MLP neurons of a small language model. Each row is named by its layer, matrix (gate and up: input weights; down: output weights) and neuron, and shows model dimensions 96-191. Each number is 500 + 50 x the weight over its row's rms, rounded and kept within 0 to 999. Numbers have three digits each. A neuron's up and down rows have the sign that makes its largest values positive.
Before each neuron's rows, "raises" lists the tokens whose logits its output raises most directly, leaving later layers aside.

raises: "al", "als", "til", "il", "ils"
L12.gate429:545457505457401522580502517471504563501430389514482480546508596459574463465513492449549465575458574528437495461444412534455535484589429551494398577502513454410530505377498557471495488552477588523509455539518471442559601505596499557617494492507542537534469500474359531443485530472482508518
L12.up429:596456516505467491537547414398401493455525401441489424434429521440504523511451527440541542505454440516542599510541519459508506562502477478572491543510511550480503500480425461460495549522483550616501539563557502511522459505543510531383579434514459509398483486491555497499594531549461470581
L12.down429:532497557469490452498548574467505488537471456435511464489465492475445606388515426507527500544453504501471537525489462559534596528497528558510486570540509475510471466550569449406486462465530469460514463507545512452480510476576526537494492522547558526486448438476469497450528563479516551510

raises: " include", " have", " serve", " represent", " be"
L9.gate41:562528456522551578461527483555481518492451531522453449430411366485570407571525521464551518537499441607436514411565483488473392474518444521489479455566438550473540488551541515472474501484506558450461573532515486497521544384455495476516446361510546461557449565506431452422490451412457472582
L9.up41:460491357499488484521487538535567509484525488437535515487504482510393519437548575438503475564611557545558484480543520462487481450550529434509456524521515500460568531462605570534439611547450527470533533510511491506528412600511447505429480528450431556554534546442496496451487578510484458501
L9.down41:560443496456547567490417599540497504465516447504521474501412486532551558463511438493514601566466446540421484521474496619560558511478529462477469335601435514432430437549500507440488495459482591481538603492507513385416467522528580495571453531472524533564522564483512532456468523436531473506

raises: " that", " they", " estimated", "ver", "borough"
L12.gate66:470466356612569541586487480511538534542586524564489494534489454451411554521558477530590564512518539578504498483393561479498530626501469519518518535561567456519488551487434519506506591533482463526395518511528460497523589543556532563487551581442501549486463444413609516511538552474381627546
L12.up66:568498469526532509554537500415510547452522523532536556519457421397463500573522463557531421523505500536506506431471423462535475560499500553570507471511548501500607467495506592546503622460430455468424462446459470509477412408552527472506575602444536420624467498437554616525559565448420557514
L12.down66:566459446537490440506545525480497587482568501446521536452505468459463502514508507512503489502592532687522470473474480459661472501383544520531533525497598548594559508549500527472421525575480564623496502534447481546577517492471577539443498570572444507507537498521652480489431634459451568555

raises: "af", "mate", "place", "hel", "well"
L3.gate483:519604491492441592473605452526530536517503465596408517495483532390486529561460572578499521536483550499475580481495496450558531462455494581502521546469535482497476514513425505569497403580532469549502457526565572535493441579413436462518394523455506489508612499425537591460506462528478457463
L3.up483:554485568540453518477505463541535518461441540530457547652469589410447576527502486559555471618552530539478549439464482439554475430515412634524449482440509534527486506472476510494456421519489464395497469496465491434487460530387396468568489587496482469459532503460540548487462491419524507523
L3.down483:559487519490512533534506440512539480512507496533446487450585569533522589485457435465518508511488494558462561499549517452583470507566472563493538597524451542480431478491441490490501477478422495415607535369408517485579423604445452473627481516485534470452624393442514613513415554497568502481

raises: "ace", "coming", "ed", "ted", "es"
L10.gate394:513458572475506484418460511475512439554528581501557458546407552530508416430509522496523505485532561481519447485535519482526409484558466616481502491562482493565467490582506477478473475529533512434533560460541503480531495477572423432471486371443549416457499448434489521483483482635473453404
L10.up394:582565498519495516415575465469563543491498536545525475551497529526434550424457494475575509463516464477500487542555500508491520465560447491492566496487536547590403493613370469546508591519511496445519461506491527376592564580508421469555552499525495469440530490514456491473503567416428503439
L10.down394:523658586514543443481526464525473411548589539459537468496512426494530511480461564502456476505573535534511520526554494442457474527599451531500503501592541432571586540511498590399534441564426464471508437538516552534589531429538481528564531477481347516439470397433527518478548519585500445469

raises: ",", ".", " their", " its", " the"
L10.gate59:513391470552589514481507476504488477588517503515494519528519444542484508575485486556472517485514502602466506434492474508562471444485544485575493528535535485462537511554524532572450605532390508465387524516564387465479463586551469525467528457518467493508496572560461487463532434513464516549
L10.up59:449548458521448475501469560604555479548496499409426556521434480449527502547541533580489570500516488520444474492443528526573505499468643448552475479523548507530486457535444519480424484527436450422480522496447490484538366510532520498452515625539491503525521556475499481460512548465381593511
L10.down59:535501596463518482439529523512540545565496599523499457515483538461421546520401504495577520467523514512520567487477519452480474391458504497509481517565430417527554422505476484499497504606483451560472414473449514564463539444469423547498414481528482454477470501608580541500483563478540530579

raises: "ments", "ars", "ices", "ilar", "ment"
L9.gate282:605545481486532445511476480469490550500550484516434500498477372412512429483477479522446438501423470456536475572541609525457449500485529420523475628489514544499447518394514489521426513504491402464473489574567482527568525452568407518545504402440412555491465452559536505417389539489468558471
L9.up282:447455451420450502567454519507641519466481536478579493586524486492565628563475473413499430524423481562484561609567492592587506472516494386445456542540520574479423527479493422539486514455446526509570546476424590479476553475548560487550470564437413490513510431517508422399526504492489517507
L9.down282:498534492530521502390482506419581537436440440544577414452441442453484528586530547395489504546527411500596550505468469597437471427442467521484534510508435439497436512498522531665522545565485572469525506456482432541502526589569479377549496439545520523471474591446523483447540485476607545538

raises: "ization", "isation", "ized", "ship", "tha"
L9.gate262:537612465424429457504484537562541439500525574429485450544520531443551415492526615516477494562495485509473471484518525447509510459483475482446518477512469541572489498449538492397471462513399500536520614541524502533501426423487437485497515378552538613535507435503532498417460451493482446466
L9.up262:562560438507509425399437621538438453514548546538502471522442466472507492459597477513517541510459517428576494549569469421540564533473427509455476503548496457570507474494476557437468510475485472471551597482416512536507546479570513545563469469578630485515501503638481546502542521540607510464
L9.down262:492484476433500440485495620512464468493462467513604465480441447556475499443616501500407458506473574496475426565527466445433485532520448505461491461560525433509464500547421495438456537577561471466418471503505496556514501473441410483460437493529571460477505505604432457466546401498486568532

raises: "ander", "and", "rd", "ando", "anda"
L12.gate350:423480489596484536495496508546386484517484536479528443528550597451439472454502457411567416499387531493447562493446530496517449419506538525500436461518391424519477461477505506452541445343514559537437547578491525457487559494475549572486459477591510546441476492494500556441504402539509456530
L12.up350:443466480562500558503520473430527481546433505456568471469513521470542463497564511515508404466355423470474445504516593488651505416516519445499380467482463560533493473567471443542450460383549484577488560553473439519472475463563486479491485512548494531484510578539469482472432454602391455529
L12.down350:453442460554460430432510523520610513428491539473601480497467519481557477528479513427552415566485476376468494494526544494529418563501580454462441398382492527413499457522456453516482409483527452504519540530448450485521492501396462509502497491450509487544453594474450555453498372522394473472

raises: "cing", "top", "awa", "roll", "tle"
L3.gate333:537407482506458517550565477460514515389473520439517459472587445474559485545448440467540495452451505415455550505575505384388564449489448523461448502516614428523535530460474458580509504404504558531463602521474435556511468511432535506560424438432493523481524490500502521473582465496490413582
L3.up333:493491452474505495516523561450535564459390531425472499476597552438532480490522548497508554513470500497418536572541417482482506489543522501418456515536538555518589438557512570566547498488543485478466537590501451515566573473544508472468433451479520499486449570522489491519504457432424451602
L3.down333:548457428462510502481575588365494548483489447457473479415474530409479539477473444492541529500490504532462482561508438498461577514557408493513499535429499462433482450519474452502521432485453488462546535537553456602529408471464513610489433421529503477367540381594486539520496529530548483486

raises: "sson", "acle", "ating", "shire", "mon"
L3.gate358:505498433434493540527508548465468421527563454425505517498467559559580473495538486456463534457453446506505481521561456409393502522463408545494431478589598359570523527484504507513410405511611518421507506485438569514470489430504489511513507554447565535482456468489521548432549543512495547482
L3.up358:608543536583487530538495569531567359450558540504488569569429435547505490427510551579487457482488541510432554474565564561489518470401493581499552538549494415554457570551511464478532516528532524460504492447416553486405502414436553537461568477560403507446510488433471533448446474457435398525
L3.down358:524554489421525484624497566547448453497494567572540504515380555474487460492493555489519527584410548495510500491508525508498476450344477494511475666570576455577505520576514530456519511475574479455455524495384534452505459485472475540412485490534499552569531422470531453443562511564517531492

raises: "ature", "ness", "ney", "ical", "ly"
L2.gate455:538495517611469465480411478392486499437605452463451452500435457491481457477583521501482474499553498494413483579485575545559474433461523429461475568599507458468483490581500448565572595448463436456456466526530486464418593382409506531559489538507485459500524482574573620489471614409472528479
L2.up455:500513491553527401495478441460592452462521514476518525529495438486549532516603544444485511415512509450475464550505473550460525526545461411517502507505602449531493469470489503542532567459464468505454549428469591502444569432458508507491514451515486458490460487482516522515445502438524523485
L2.down455:493472538478434533495527510463530462468528452464444502546519517484511492512448605510476492477531513580460533526541465496544486463500616591505488510430519479557477453456543572493450491495493493490495476507405543512466527488455474421490521505487437501522553436576564426523497509468509508544

raises: " them", " the", " their", " its", " it"
L6.gate400:526487476526556450530537448459473468575577468533506447584524465523587473454447607541542521512532472452460476435536533499508575557587437489529499545481525593525522523439489468451511448470383434467480420456503510520625540503467496537596470371656502573518535463570526520510484457485488454548
L6.up400:471511537491598483460493442478532497512657457489548462556492469429398470467529498552415502558483524442544435434549373503489489463506513497520526562430517535558439568479483489483449563482481347459508535367540491487600587549535515518479545427532492481464467530459504471403512446562519508587
L6.down400:511484545516576480528514446471498503573599474489437409500422432547488534437427471504523484512544536545551448500496555523503475480504370567446506549343506479377451377545421540471495575479539452516535441454478542446537506487520449559483484457533483502540471543579530498558526566520616471448

raises: "ment", "igation", "ments", "hip", "ing"
L12.gate180:464491553555433535584462447455567493618483501599475527430548479406460535471503575517564537475414495508427535477454481469386515513501508481495456541487557474526553528510543562492512455453533567450485512485450575467542495558487473475443463555549559550506494543429411375587456553567414411493
L12.up180:555565503456470521493511434425578464498492484487566520487493494514451547439436503442582456484473578524427541436447433558570488497443495547467474512431501400420597446514505530538570557466530449513478535572454430450530439534506389515466483397504514542530477518495555440584509577443583504482
L12.down180:439510504491592431411560458507523512583530491535541430508536404443470495507490447471569419485543543518523480547517541446467443544457570485390502464531538562493518500408482424526480489476496504502480423403474462526416536476504534579514505540461487504541479649555449579451543495482572518426

raises: "rap", "rec", "und", "right", "rat"
L12.gate59:472495470376492491612507500487486508502439459436459477533428383541603508614543513574541474563465507443529492458525543520503591524468479477483563451460497537555436515467501596553440491499437516507480489608488546502548510582490538497502489453517543555425507515517540547553458492396585534545
L12.up59:552553563527490521545484459495410489472449567562424472500474500513489437570505494508555481595509576513564442476439478475529492516524470555612512436357481466491543521520541562477546379507578517451552524594562493550525474517508495525512509533563533454447459516524579498480446468516518476479
L12.down59:451513497505463538426494473440439505460522516482468563415469490525508467535539444379568528559419511484461560391533468441537564520561459533524512448445537494519488501447587603469542443454484561445573492573540480577499493609400510461581516516499559553472487455482506525560485578440569484573

raises: " Succeeded", "Track", "hl", " =", "ually"
L6.gate19:396610558565535533519509487485503555610534481582457474525501425510478510508577529442535487461618485488597528529460489540468611543509424506506509475460378458479516568512456492432472461464562536475511471567468529504515466511468492456455453450467503508524493523484473443529485574488547483469
L6.up19:395480481490612456500615497522563478491468520526487513534523501478494471631477566436492498471466531423500472475502563522531454546495450460483418467618468492476491518470531523493401536522620544491516503474543495520451455540523436437511459435457435496495592589506545479500428392522477576519
L6.down19:518523530463496429462473479533542493538504422487537480466474540506503438465532404593465539449586420606507487407524460543513448502470570473553552523498509539444571438515500539436593484507459427507430505529544481526537524492510555406372546418552467507523576531552492482514516470430499464515

raises: " 1996", " October", " March", " 1997", " 1995"
L10.gate402:442522506505490432495473589522422543456456540468543433500449426446462561399484522524521513403620497575373484447422445463551471565533498548460524457429452578428498538475473514469632360472519483419498556550505512518570435442513483475440449366497573471437433458435383472446508494506547512479
L10.up402:468474505492546435536487587460457586455474530434527457497572415460464578560516532516480456422499493519444388411559528508501493457488518492519493431494516650493517478510525548467631514538538477459567585572492446473435417442430461526577392431422495472505503458500435510450465477506453579473
L10.down402:432385492478496458481525582538509467523498487426527445464523463533560454514438440429390569563487565492464548539441540492510392571500471421525537506446427606400512511486522588413602456534509563501454486534486552466505516509477573512476470464447480465528506551512544508432532513570494486488

raises: "ifications", "yard", "ification", "ified", "al"
L3.gate225:550446379496517563495566638425452490558439488531510486497522462461510479564477499543523554411445386390526418500509551491437512399518628572562432491509459494572503491423502494456542551415489472528545523471460436485499543557419565518454515537531514540514483425540466455464370533489512516503
L3.up225:528585411560516559468488552460489512425420487423508543465477476438470401458445551498522481443464478492568501537440581441538550522486545419375484510668467457444517481538605444443471456543501507533487485527448563426514591518423535411467464511522470539506456520598512488503452470520561554517
L3.down225:567598418455528502502562556518576562537411539460512392369496533454527494472469546393552516501484463487389526453508500549505509484524564584402450464442454466517486526476583489442472534540454413427498573490528496497444545549437462454519401496482460474397546445593469511507465487485512530436

raises: "ments", "ment", "ional", "ative", "emble"
L2.gate480:554455419496531563459526443516450546542445457562488496504376448486463456541464529461464517449368501523550553543501477544511521439438422485441569576554544462448428491471474503566480485533493511446455510548475549477454593458548482458513519486506501609529525430511529421557508521510421495559
L2.up480:557504446487420527533530470556480476458542553509576562530432412522538486487349467527510502471422433542531503638579487470462562507440509604543546444521450443481491555504487449472450527515624509448442494572447510531369492525626485376460473504453503554489495489511529460468472536455559537511
L2.down480:564432497551441546455501396495546502498507556544474531504502459443501477536438505488482539401456531586528473560580476434407456454454532443497454503470574470481459471418443505513475553496533555445529471526495432477438545549525441433463483500514419560485533516539570466520504583479545495495

raises: "Men", "cing", "KO", "writer", "van"
L4.gate460:484489459417476483496471450414485457446467543563429537500439434491428493529520467453467551620468571459535405530572538518442547475405511506385472428586458509375512456517478474405531516503419529509522469466499485475523414486577532555471445622506536572500506508483404545515498520516430511525
L4.up460:509479506427574445533460490503578594456418475586438539429561422464504465473418505473458456482601483514419496527519448534538532529523530440390468449588410477413529441450561473456608496481498563508482531547549486404481450487510471462436436462415549548438469535427488484536528425528519513427
L4.down460:522520468410528484519497566462472516521518501524481548430608535480507456461606547461522484499554447446529498493533474544530455561463581501333493472466445494509563480523448448437459422506509558503407458489563517434478446506468508517416476503452486502448551506507472493543519453565420429486

raises: "s", "ss", " basis", "sk", "ctor"
L12.gate94:584466411583542486490511529474462507450421447521556489500518541547511475524504476421518449499427600430545514593517560535509520587555461476551502479470457509503500489409500458511470503512572562445556504509460554446525549502501440480477458513444507503508462543510494517500472502430497593397
L12.up94:555420349487542478535469544553483538514425509437507529553530605493364500397550451478573539592526545516509487507529535491502438572505526505464550556492476403509503483478477564503459526511495539501476524502454484459548500493509430468532550468531451441506435561489432623501452381501507476484
L12.down94:533420554473451470537468510458513524510410523464445527552550471596543516491516568517456527462543494483443517549453529378536574503520474543495459533391472451424555577459492566552458493467450494496542560471559451457596513480519447513446512466535518576562489614519497496443571524482512525562

raises: "ed", "ings", "est", "es", "ance"
L10.gate228:515585505416483499464529426518559472541547526524561430526487570416451476369496536543478481421473484490448427583571545512528471551606437465490588485493461460340468524486505544507518521514435397455592467478466472490446525460416488610445512572448447520516501587438445455550505457522520529521
L10.up228:551522554440455476422457520458524493510477515567553518533519524448499513470413526523449472460443366572511469512528464531490534486417571461496529497491593514473563549441524550427486460567514447477523458609397417450482513650501576488464521547509485483450523522456492452450566509541462402534
L10.down228:422556529559496462547489538409507465443523420535465507481484453467532526592530568494467529490426478517550554498584547440601509511543476460453526511404464504416536488451479545598441536498589463433489485491481507571539562415593497493487554501583609430469516521464543515531496424593479607628

raises: "y", "ian", "ians", "yl", "ody"
L12.gate374:523490569495585434468548490530531513517441478419602451460535507392488629553503510442434420472463551384510541642519544616592424578515450512630552492489499568466506519443476493519467582515485447430495562546405431508418547578515478594424507461543521501499507470498478498500512452440480515461
L12.up374:461538484506480425510472475446482432527480535476592509521558479421501496568541489419480463510457560514565529516591469502476475511612452558525544482548392549437520578519470493482402564545431526519486632536448450552360490574484419611541498499551517509564485442521533503532450414495607465564
L12.down374:591571570531573470440530501451552515510473498418525530513603533542533537536495428456469485608416419559482527515550525531469513484473421507493539441458553460485494551518492582556434587534546571539414510479523511565493542484506469568516500509473606461484505399629479616591513526444535527587

raises: " days", " months", "hard", " weeks", "chan"
L3.gate485:490530489555475515448463450516499559508542618516469489489462491532514551479435487444518504506552542465449475497581532602551453502511581483534494557495541539537512439571512614541551480509595512552471458546468472529415448523463573603576477579441457467546437443511485513511453511499514524498
L3.up485:451576529502506473458426436477541510432524615589455388548418453566527497507561482446535531531533481496458488491484467583487455527527603473459449620487583516526573510558517553499599590506521567572432536552455513475396452534534526526555490532482493464506514505562442463509493552496517484519
L3.down485:480485498400482568550475502504557590417496452555445393532435465509534542504532459530500526552469419478497458441486546557475488524513444521485471377375521540526516495480505417476556608559577471561534514377533446506490467520456547567587442518491571448504475449520420576489542511442471439608